From a checkpoint of a small transformer trained on Wikipedia: a variant of Adam for these matrices.
MLP neurons of a small language model. Each row is named by its layer, matrix (down: output weights) and neuron, and shows model dimensions 256-351. Each number is 128 + 32 x the weight over its row's rms, rounded and kept within 0 to 255. Numbers have three digits each.
After each neuron's rows, "fires before" lists the tokens most often just after its 100 highest values on Wikipedia text that the model never trained on.

L5.down210:101104092090126128133095148099115097097150153091176167129069182188069144139081144056118122146089142142163088132166107119138119178133160069109173146120096142107149129145118172099171070093160147138069100140098123060138108157083154128113157103123136112145099093108166083137135139151082175116
fires before: "s", "hop", "g", "od", "ic", "ion"

L5.down48:126092128125146112148135166156119148213136132183144137145109095127176108118139116136125161130091097145094094057108142170119138148112145086152144070099086160127113069120088082162155127235135121119127125067168138165132118174125124127116109130096085082159083108115146164162167169105097138148
fires before: "-", "|", "\n", " "

L4.down416:121143141127146144102182090102146141165117161095174147148118157118134099136107093134097125104160083070166126166089121141104128072132103113085122083116146116135085081137150135183092136142113118111153134096176189171110147115099112129138148138099167224158098171177147175115129145141135094141
fires before: " |", "\n"

L3.down300:163098155084123106139116051115099128089121109120159166105107137182137127113126163161119122150127136157125151105123132139063168164128154056082142147097139121113103132150138114135118129183131105102053154169150154149149111116146138150184139098138182145105140143149118118152151111163163147149
fires before: "mp", "ight", "lect", "le", "ar"

L6.down635:127167166146163105072151172082090107094168101109121029107140164132146142141135110130112137138153091153155103120092202136129090222133105183140121132105120152127110143082217100166066111110132168111138118081100105117131061095131116141126099163126125148134149140116114115122140144071100160101
fires before: "\n", ".", " |", "%"

L6.down743:143131128087150114138151103154142135104109156118171163124053197145123119133143065177091144169132136112117151112142142120178135131106150198134149086134144158104115092158131124126081131125096050166122149101179089142097164155109157143133127081091076129142132169091144136082150089139166118104
fires before: "\n", " ", " —"

L4.down5:082134070149148126111156177094069128156203067177073107132083123160123094120120149162171102093099134123143111141159130169151105152136117083104168078128132106148134114130095175134135065124115160132097204107143084113102149118143095094149061216052123175100109171120149110117105187166145149085
fires before: " |", "."

L7.down868:107095104107106181152093130149060138151174125141100072080106156116154141130141145117134112073086133148156205129130169143141113165080115154102086132109118165143127155127202116128174120131121128123111114094168150095148198119125102133142095192090112102149129128100108128079111165109175118183
fires before: "\n", "=="

L5.down44:122111121127128105140164170120148158166186090142177170133046159120124127158146088181136117122071102101092115148174163103117061103104177121092059110135076106107113122142106120151097077172092115156137114106131165122148080121121101128147057139129143143076149159163179137112129121095029147140
fires before: "|", "\n", " ", " 14", ".", " 4"

L7.down490:125119165163110079133131096113153066120157187146107120143173156071162123152094091125116074116129155108186106091181136172124127083103114108096116115130133125167150091133090092122063080097141168151110133117127128083147198149151121089133147203140179183081168162093103131107103135163132163150
fires before: "s", "A"

L5.down626:206150133120131183099140199118139111158127102094182127151132123173067118148119136069091146166110152197164093077132163134138120084086128096149161184110114161123128150112086155163096119118210137172152129120089152140152080149126172208086124123124091102132159168207126164106092116136146092112
fires before: ",", " |", " ", "\n", " −", " —"

L3.down516:074043108154148127161157150109162112094102113096110090149108136131071121067132077152101196159175119205141114106111146126126120110135134152121146141122153118150127128124107091184123132116147115157134157135089099051171138130067145098124105087122187171112186186160112115143119124097115103122
fires before: ";", " —", " |", " the", " ", "\n"

L5.down43:127038103234123155065128158141178177135181128102123135101054149104164131160176140149145122161076077137143115168172121150097137150157122152114100121111121144121155110116098155164173160127083135143141134061165147101137067160191099166165199116120169055121106115104106133125144170121129120125
fires before: "\n", "|", " Re", "es", " ", "|---|---|"

L7.down395:103146170156187167139234125159064138143152122122119136130155119112145124113119144136114128147112100130121127110106109106138149098088179132131124074097115077115126096116056080108152120079133158170113122084108083119092103116170120060176121170140137150175124145176101116142109166137115124125
fires before: "s", "et", "an", " is"

L3.down444:133155085097097154086090168169073167128146097075119160108109172057124131187110157113073110123096131098124136146132127137169153144107115166191108119123086140074065160135115109144112167128092203159119127116096125148176080098157083161132098144107123048154128126157112139184095159099107153127
fires before: "s", "d", "der", " |", "ent", "ion"

L6.down451:134123157098138093104122113121099141142160176153123101140081127147119127083117089149195103106184160155128144072164133103195084137153146157154106082097105133128138088152107076067107078164121100128169124149066101093106130106143185070136120092138147108112184137111107098125177131107148128111
fires before: " |", ";", "le", ":", "–20", ","

L7.down109:132145120158095125156134095181102134177129097084097106121191100042121134196099183178130160151115126119163174183152088124068126155112095076090167112140135106134080141154124101133143076101123129119092156168130066131142133139059134147091175173140124121174144120129125137087155196139150102148
fires before: "s", "d", "ed", " to", "in"

L5.down496:141065079144111061077132118179119119100127140142063137120112139091130148153086188108131152118073132153162188181155175144085132168080140130082155089105091105136107173078132125116123145087144050122117091135144097152170091144103122194115157087143124162165136112201180138120143148099133180137
fires before: "\n", "==", "."

L5.down36:152113142137186103119159145170092138146113143176160118147106076126190138148092114137179125127147081093194064171143125172192124114154073117146117108141109136058148112138131094134120121207111064097183098092158128084104072098206111098092170109067102112161081142135089142160138123154098119167
fires before: "\n", " ", ","

L5.down396:113107094134099144093123197165145127134133118128211164100094170111147128151134157182175186070118157122104100133075104106101128118132063130113058145095105142121045143116064090142110109122125124113132141177176135111149135106142077136086135129151138139128153179132167111085247138095096199140
fires before: " |", " place"

L7.down107:189110165114166121125151101148133099155063100157171139091071127192155132165147123159197134176158133126155141146169155146096060147130129113115119075114082112160131120113100073106137154148150080175116164115144104160114062141095120118173136118126115064129198176121134179156198115134156156144
fires before: "\n", " "

L3.down534:077133076186094056096106161127138105156170123111131142120086115087090113077122154139131147080091101098155095173119086097084158135123145130136178125177090115157127154146132120158119073139140132077139135135121084093110117128153069157138143073104163130146067131105124109122170137087114134148
fires before: "s", "e", "ic", "na", " R", "d"

L6.down812:177097142080162138133128122150141208189130120160170169088172086133118129093114151102104134142111124132174128125190106131143099079094102111133136104183129136092138137117158119127118051143143171157142064142121130067102071055101122133143079103145129104149114110097166095160129091073112137182
fires before: "s", " |", ","

L5.down868:163157114140109132166224195093082156107169150130159163191104150136136104099149087114135131193141107098106153084134157105107122126135146141169074066142122137127091111125137165100153193115111130162166121071167205155145137161147150167115120121177101066089145148114139111095124134127094135160
fires before: " by", ".", " to", " in", " as"

L7.down830:131116177105110163124130150177114128210177087142118143110092151102093087112122165190113121140118162112197112095204104157143082063075194080124109095105140114128120067134136089189173162135172115080108107106114158105081127167188139162172073156084129119187164135174096159132120131114103137125
fires before: "\n", ",", ".", ";", " |", ")"

L5.down26:078128102128158073117120155095143158180181153178122135107107106177134127133117142114144147135148173165139109105109091144113180113145141120134177126094142106109135126119110093127122156100118113130136117133124117123170159116083148139141190157098089117145163137147093118094137125099159083154
fires before: " |", ";", "ver", ".", "od"

L3.down192:116144163154177065170100159150136145146056133140092135120125089062118113070121142129125102144133084138140079166111115194120141148123168103145141140108131114232065169087154096158082150098126162127123116159111104151129115141131103063123179133103154145119133159170103169137117199132082102067
fires before: "s", "ed", "e", "ure"

L7.down428:194135090088202070129131214109089183157152127075128155161162122138064119071064114136129169158098142078166123119119131151164100089097099089149096094137177086124130128100099182112108108143129150152125112155119094074056121123127071109178130122121132158135146147169163127076114130077102076137
fires before: " |", ")", "."

L7.down457:106092108137192127129156106176135141149118057116168142064163082082078119139073122126089124070138100123136066142127154111200143154118111107183130160147113181145108119082070115114135128166145093068090147161130093133158139114096150105178122089135135122109183076108127136190043085140106118115
fires before: " |", " (", "1", ";", "4"

L7.down368:185129122090107154103104126116109123142103073181170106095181120175112127095146089135122141131100117169200146137159159142082154134195086139166102126132077107170113188099144111107114141099162084160094165088161093091112125178168096106102140135145121123207164181125103141121105198142121106104
fires before: "\n", "re", "ence", "ish"

L5.down804:125158125150151163152142115140115133119083172124161134145126121166174116101154111163097209065148108163056124089115149111116164153148145113163083117101106120143087121116099138157135145112159164134130101084133111147083128092095135171164102152118123080148147137129108136060142169159109098100
fires before: " to", " by", ".", ",", " in", " for"

L4.down664:142092054125146033146164134130122102163173113144174110059075152160119109146113071162157132126140112160105075151159136129108129153139152085101118115090096105124171117132100206072042093113153103137134125117114117105152210143117110063113117185102128147106200130143164065140100144162094142113
fires before: " |", " 0", "\n"

L6.down893:096142154140129126119145151130127216168158106126126182140110075143104115063043147133130107093108139134139108100090124124116089123079125062114120151167158072103170106105123131143073129154116145093097090151097124146134074148106163144101150146114101161100150087121126127110094129153084146178
fires before: "s", ",", " |", "\n", "n"

L4.down194:186123078135201115163164136110133081224107141120117132064157101140186117101135109208150106137146120118065119098160105167128142142114118117088147090119118140172129106106151072145156126179143112103119127095178165095199185142115156108125150179090149123165107155143141165145220149107166103136
fires before: " |", "\n"

L4.down684:161148095144113116097121138083098084124121130100110086079133086116118116070157134106171213064111135141117112126150151127123126167140135091114136105092120136109122091114094117159104155172169168061137156097118154116152131127121174126154160122135107190100134100089124103157141173128110119126
fires before: "-", "\"", "\n", "|", " ", "P"

L7.down689:122170131095142116076169215121132053121131189119168148131103107121076082110145129153108167090071154125124102167102157151079131112090128121043142122102141138147148142103139105132116131148144111137143098174155119153175110060148107127160122159138131156110088141122101128141103154131106121117
fires before: "s", "L", "C"

L5.down232:159146134127150124152126158072133161136139134108147158157109091195138051156167111090121156173171132145125101112119152144124150114063145120139124152141124086120097085126110128126123114150142137115098117155147118128111102130159150168162064116113122120131130153124153098133123126132132129134
fires before: ".", ",", " of", " in", " and"

L5.down322:140098087127123121184182107159132083186108125144116130162056200068129124130136102116095130150142131149197145129181131130083088082150127143115120110116124116085164164093099139188115098127114111162122169127131105144124221102100160105156135138151063148134090104164141134107138097090121100084
fires before: " ", " |", "s", ")"

L7.down558:099106066072186168140136151163116135141077126130113104135142130073136090137181115158115149144182113135108142111145121135145111124179167162081128120103189098134139132137136174121117085092116122119104197138109087115140130140092133112137165134153131102124129137100134202134138151140111162142
fires before: " "

L7.down812:164122150162158128100117127101142113171182127187121101173111126183169098123121162226157087132096141110155054153140143112117148070092123135173153088138134146106070110159044141123161069131111146176122120133137186074144149101110114092096148148143115173113123168117146100156196133151093116139
fires before: "s", "t", "ive"

L7.down710:154118150122132063108094134116108066122152165173084134102072111124144115095221112131127148153116086164108103125129087181148131150103097097079168143153107188147104109095167167155161154135151047141095140146108135178099113089102172090171140117139131104087094105144126176133123094104145143105
fires before: " |", ";", "\n", ","

L5.down707:146181141122119130129136152168180104139123083120095125140099073130082132107190099128169129127108166190125161113129093127135097175170110092120139155094088129101165093136174160175150142111056126143122209083117061063089124103112125141149114144105118137129125181121125115111138075139092092149
fires before: " |", "board", "s", "%"

L7.down87:107083127137086113158164144167108129136172133174108118111101130147161112143110128120115090113153150161142156146158087135172123157132123099062149037157110127136104131145129100099087124136143097133121120094156098173123122134116174155168154121101142097196152182170133196050140119202111114059
fires before: "\n", "-", "al"

L4.down531:163081102104119123135117136142064118072141115108155075129103164091075122108101139187135134139161134125135137146143114116101093120128153134118108070143069131158106097128173161156154101134126142104122166164132124124102173138094157166149134177214105186157154068144053139150150160106070146162
fires before: " |", "\n", "k"

L6.down49:117111113201141123143225170082123210172142126071154149139116148154124114169123173164195052124139118093163074153128146154119145116138063104140107120135088108214075100123138106166133116104096177185136168157121138094026138118171139161149131119131155152096149190142127165142123085175105092148
fires before: "|", ".", " |", "\n"

L3.down119:057084141172130106118094188088111170142129087093080129112106197049086130114080174117151134101134139173108065126067139103141116132121185151152122146073030116073174103141047143166061140142181108099106124156124058048071147159159148141188127119185183127096118116155068101164084162071139104162
fires before: "s", " as", "ant", ","

L4.down293:045187127111115086130147177111151112120150161133124127151161143139167105148073087150044081114116144116095136127177130091178142093130134166119110125059124120148080182117087119206164154182166107157145166109090126157129125089135142082147150182140160058158138157152112145147116152088141145100
fires before: ",", " 19", ".", " (", " and"

L7.down466:127170100107142197140149186127089143136116156109119120120129120146151110161203079167091098136213128119117175132153116110105115126137178127161115102059165141140138140088123090095174119173131142065125130133103081131167128124145115165177095173120123170100136095097129162117135142142124182125
fires before: ",", " of", ".", " in", " and", " were"

L6.down737:136171169124146140091119173092125119142103093151169101124132113129162102073118154182182141049188120123155136172177115112137130150195118109127127137133122078180152200144095123106114117171072063182136150156038106113098090127116104168181117080138137132111161187130137134128140098152102148124
fires before: " |", ".", "–"

L7.down86:148159139113157116142144132155118140160131092150128153094145134127187109169120113138147095077062124132114068092126135139115098116099129074104116099055104115144130088144128101122137138140132145178141138117166093128118097174121162083157111178119105113163161158132110189124156131121105139152
fires before: "|"

L7.down651:214161151080133127094119114084133108125082089129215076170181064147080138132132136162147179141158118135119103100186085197128138124165065147174102088092150100136170137158026123123123149093113174127146124156088083065153106129136134146102153166156149150227170138136131068121154170182124118098
fires before: "\n", "===", "-", "ong", "der", "age"

L6.down718:170120159130153182137127128179108124148123117150122154114142119093138128129108128153141145134169115132091066138132133102118078120113110093127146109162155135133111112165117077019134087112097128151159161167161105069095098107121208120172143136074098143090165134171127175148142179104075182110
fires before: " |", "\n", " "

L7.down752:124160203092131094114143128151189106141098107084142128148187119170155128149162129179103110162129126071073144139117139094182229127069214123112153062150160158103152084084096076161124163104101120123103151199148130134107137127193188144144076120108098033153138131113097106155160107133108032084
fires before: ",", " the", " he", "."

L7.down124:174082130130164117126174077108082136145131144115121111169144079078113113171151149190158175145101092111197179122123095135130130092057178136057159137164108138178116112104081075168109130112138094093108131127125069181181122112146137176114098108163142095076097153151101135089185153150116130152
fires before: " |", ";"

L5.down537:107133081093141110125131167093094139129133177160137161104057197157131099122102129115119153112179174162137165163130103195116201143109128155156136114117090122146126127138142080127090142110108113221135124180118168172176150144099171187128072116134155136110125156154184126082105146110150093143
fires before: ".", "\n", " |", "–1", " "

L3.down278:140140106115138114131117127160122156193146143110140140132091111081145092109133101130083115107142151153109104052106140168057109145142099115098161194064102155104152103101139139121086177097162123148075116092110130097158156089136135127153111156085131137142120183113104130170118097120095100100
fires before: ",", ".", " |", " and", "–19"

L7.down301:136145160156091097101163084149105172117183093174135119124097078161138124112078129142128124119097201119140150164191094121167125124113152160148105148141135117134098119128155113145158132096148108176151154153113105111187128151117127097173118133128135117165131155174113169112132097101189131113
fires before: "\n"

L3.down740:130122147130154166174069167140130137150137104122103157081143127168120112116167140181133110098140177140113105130131073111093110168142190123170122192143151098165142127148088140104106156150096126119077108140148112175179143164122157175144157103121232136128156186154116143111036125165077083160
fires before: "le", "mp", "ch", "ach", "field", "s"

L3.down470:070113177148189110061123155079138083135124080114198128161107223195115131122141079082114154163098094127111151175135127174131082176112132132089157142146119114125149115163122167166052103080049081141106135143128175150148096174133087112162114150097146108158127120138104143112098113154175098070
fires before: "-", "b", "al", "bert", "ation", "it"

L5.down293:163143090123183085118132082177098141146142171130132131057116103193098121135155122152147162116176144090147138121128163141122153136125117144179158136121145052115109037115133079110109150125137107109111154152141132160136136132120110138148128157151113164133170113173110107166091113111129146123
fires before: "\n", " The", " He", " In", " "

L7.down522:119103130088162085108158106139127167151117074134116126116110075176107119137125160123187131113106151148155151131174152107170155165142113124136170130137064114107096162092107128124130157134167099169099118163126068140110094126129095099193096120055132063158142204147078130151190106163139114180
fires before: "\n", " The", " It"

L4.down791:152099125102214126074142140157128069152113084097135124064173070146155123133171161156167157063129157118105118080120187111138175076123141140099152106096080146124106028104107115175168138173097158152121128074188135157138081127138182092165151138090154136164144128095073141170153178149132063139
fires before: "-", "|", "\n"

L3.down14:165075136087143126126140127175114162134133083076134117112098102086150132124062108195100162137087097116156165140153120136099081105120110169147115125152082137103063045123131189115129096157146135081088094149108106067096117144165126122115127235148112088109099119176158164100116078131112179166
fires before: "s", "d", "om", "der", "te", " of"

L5.down870:114115121115166090128111134130113089160123116118137071096143102098144133125085136139165151069131143163121098156166070118103108141166101091148124149088114088106116123115152059111106131177120139095142138074171146100129118085073197153178112151145104111169105158142066164119154176118028093116
fires before: "\n", "il", "oc", "al"

L4.down281:185121107161176137070122146117123113121178100151117154122148156088127116111135104096107130120098161149166118128129118139095143099119077194089133080141137138195110122124144246122137119144168111171119109105114144133093095103136138093112079161088118140102128149096122125145145251108140119148
fires before: "ar", "le", "ard", "en", "ck"

L6.down91:089112148158125172136135111126157138144178113102150101123129104091135022129144138149120127104172133110119144117131144130139129102000122132119141123151134129144132115158123138115120110115112124153126147109126137112140138113146119133127122125121142114138136145120114137148120119140121134134
fires before: "\n", "==", "In", "The", "S"

L4.down763:155175128067151084127110107096115136145109102139125127053153100164105126131133132142156162111116137102086108094112149106133084107131158111144096132130092123189119084160120069179119167181134135154180150104173140120211081128140161119118166095059144144137152128120098150139163154158160123126
fires before: "-", "\n", "\"", " ", "|"

L5.down393:100053074159093106128141164210132137127129148148183153123113201154115109137140135149081150177131154123134075127161145152139147094068122151135055145117136154140072116190108168117163187127110104141102104188111150124135139104167086068091102130121097152090114126168107122106132096143099123082
fires before: " |", "and", " C", " States"

L4.down521:072201093138106108130176129125129087110023178139169102075145135119098105149192206165121092129125126104121134146150106122139172102120116087094143107174171139112183089130103102172134086134100124125136176128109160129134145093061102104142146037142112095126144164194088129047136094130150147177
fires before: ",", " |", "m", " Ro", "lu"

L6.down92:153114163145143103132196124185127115170163121094198123134068124145155107109097133177123158133106095100101141117103136119133118143057147108118104058127060153137084104134120039202172128199100171147118173114147152180123098153093120105164107093066114124106125172130113174108169182108130125151
fires before: "|", "\n"

L3.down687:139119158137148127112111148158119111176112130171144147098148146142131136181149114139131095119084091116095114045086135128137136138125127105145098143128126124089151180112154122103128141187091136142142157144088146128145103150160103149193122177117149043171101115039103085162171177083193182128
fires before: "\n"

L6.down473:068136100094202139066119157152124180163172163150191149185132140063146141125116156159187081116138056109150090138149115117105130102144164138144117141142044137185172098149151122153114173116159141153162138101142133125124102091114133154061102220143120073092100157148148170121108149070128131102
fires before: ",", " |"

L3.down93:112100126097136145130157145149110117133159125133129132119148125122114048126127091176112111101185119126127174131103114121159141136048077109157172119140121132140142100160147108142112093149121138105117128093151152145102116117103129139143098119135114126142115113128127081133105131151105224106
fires before: "\n", " The", " In"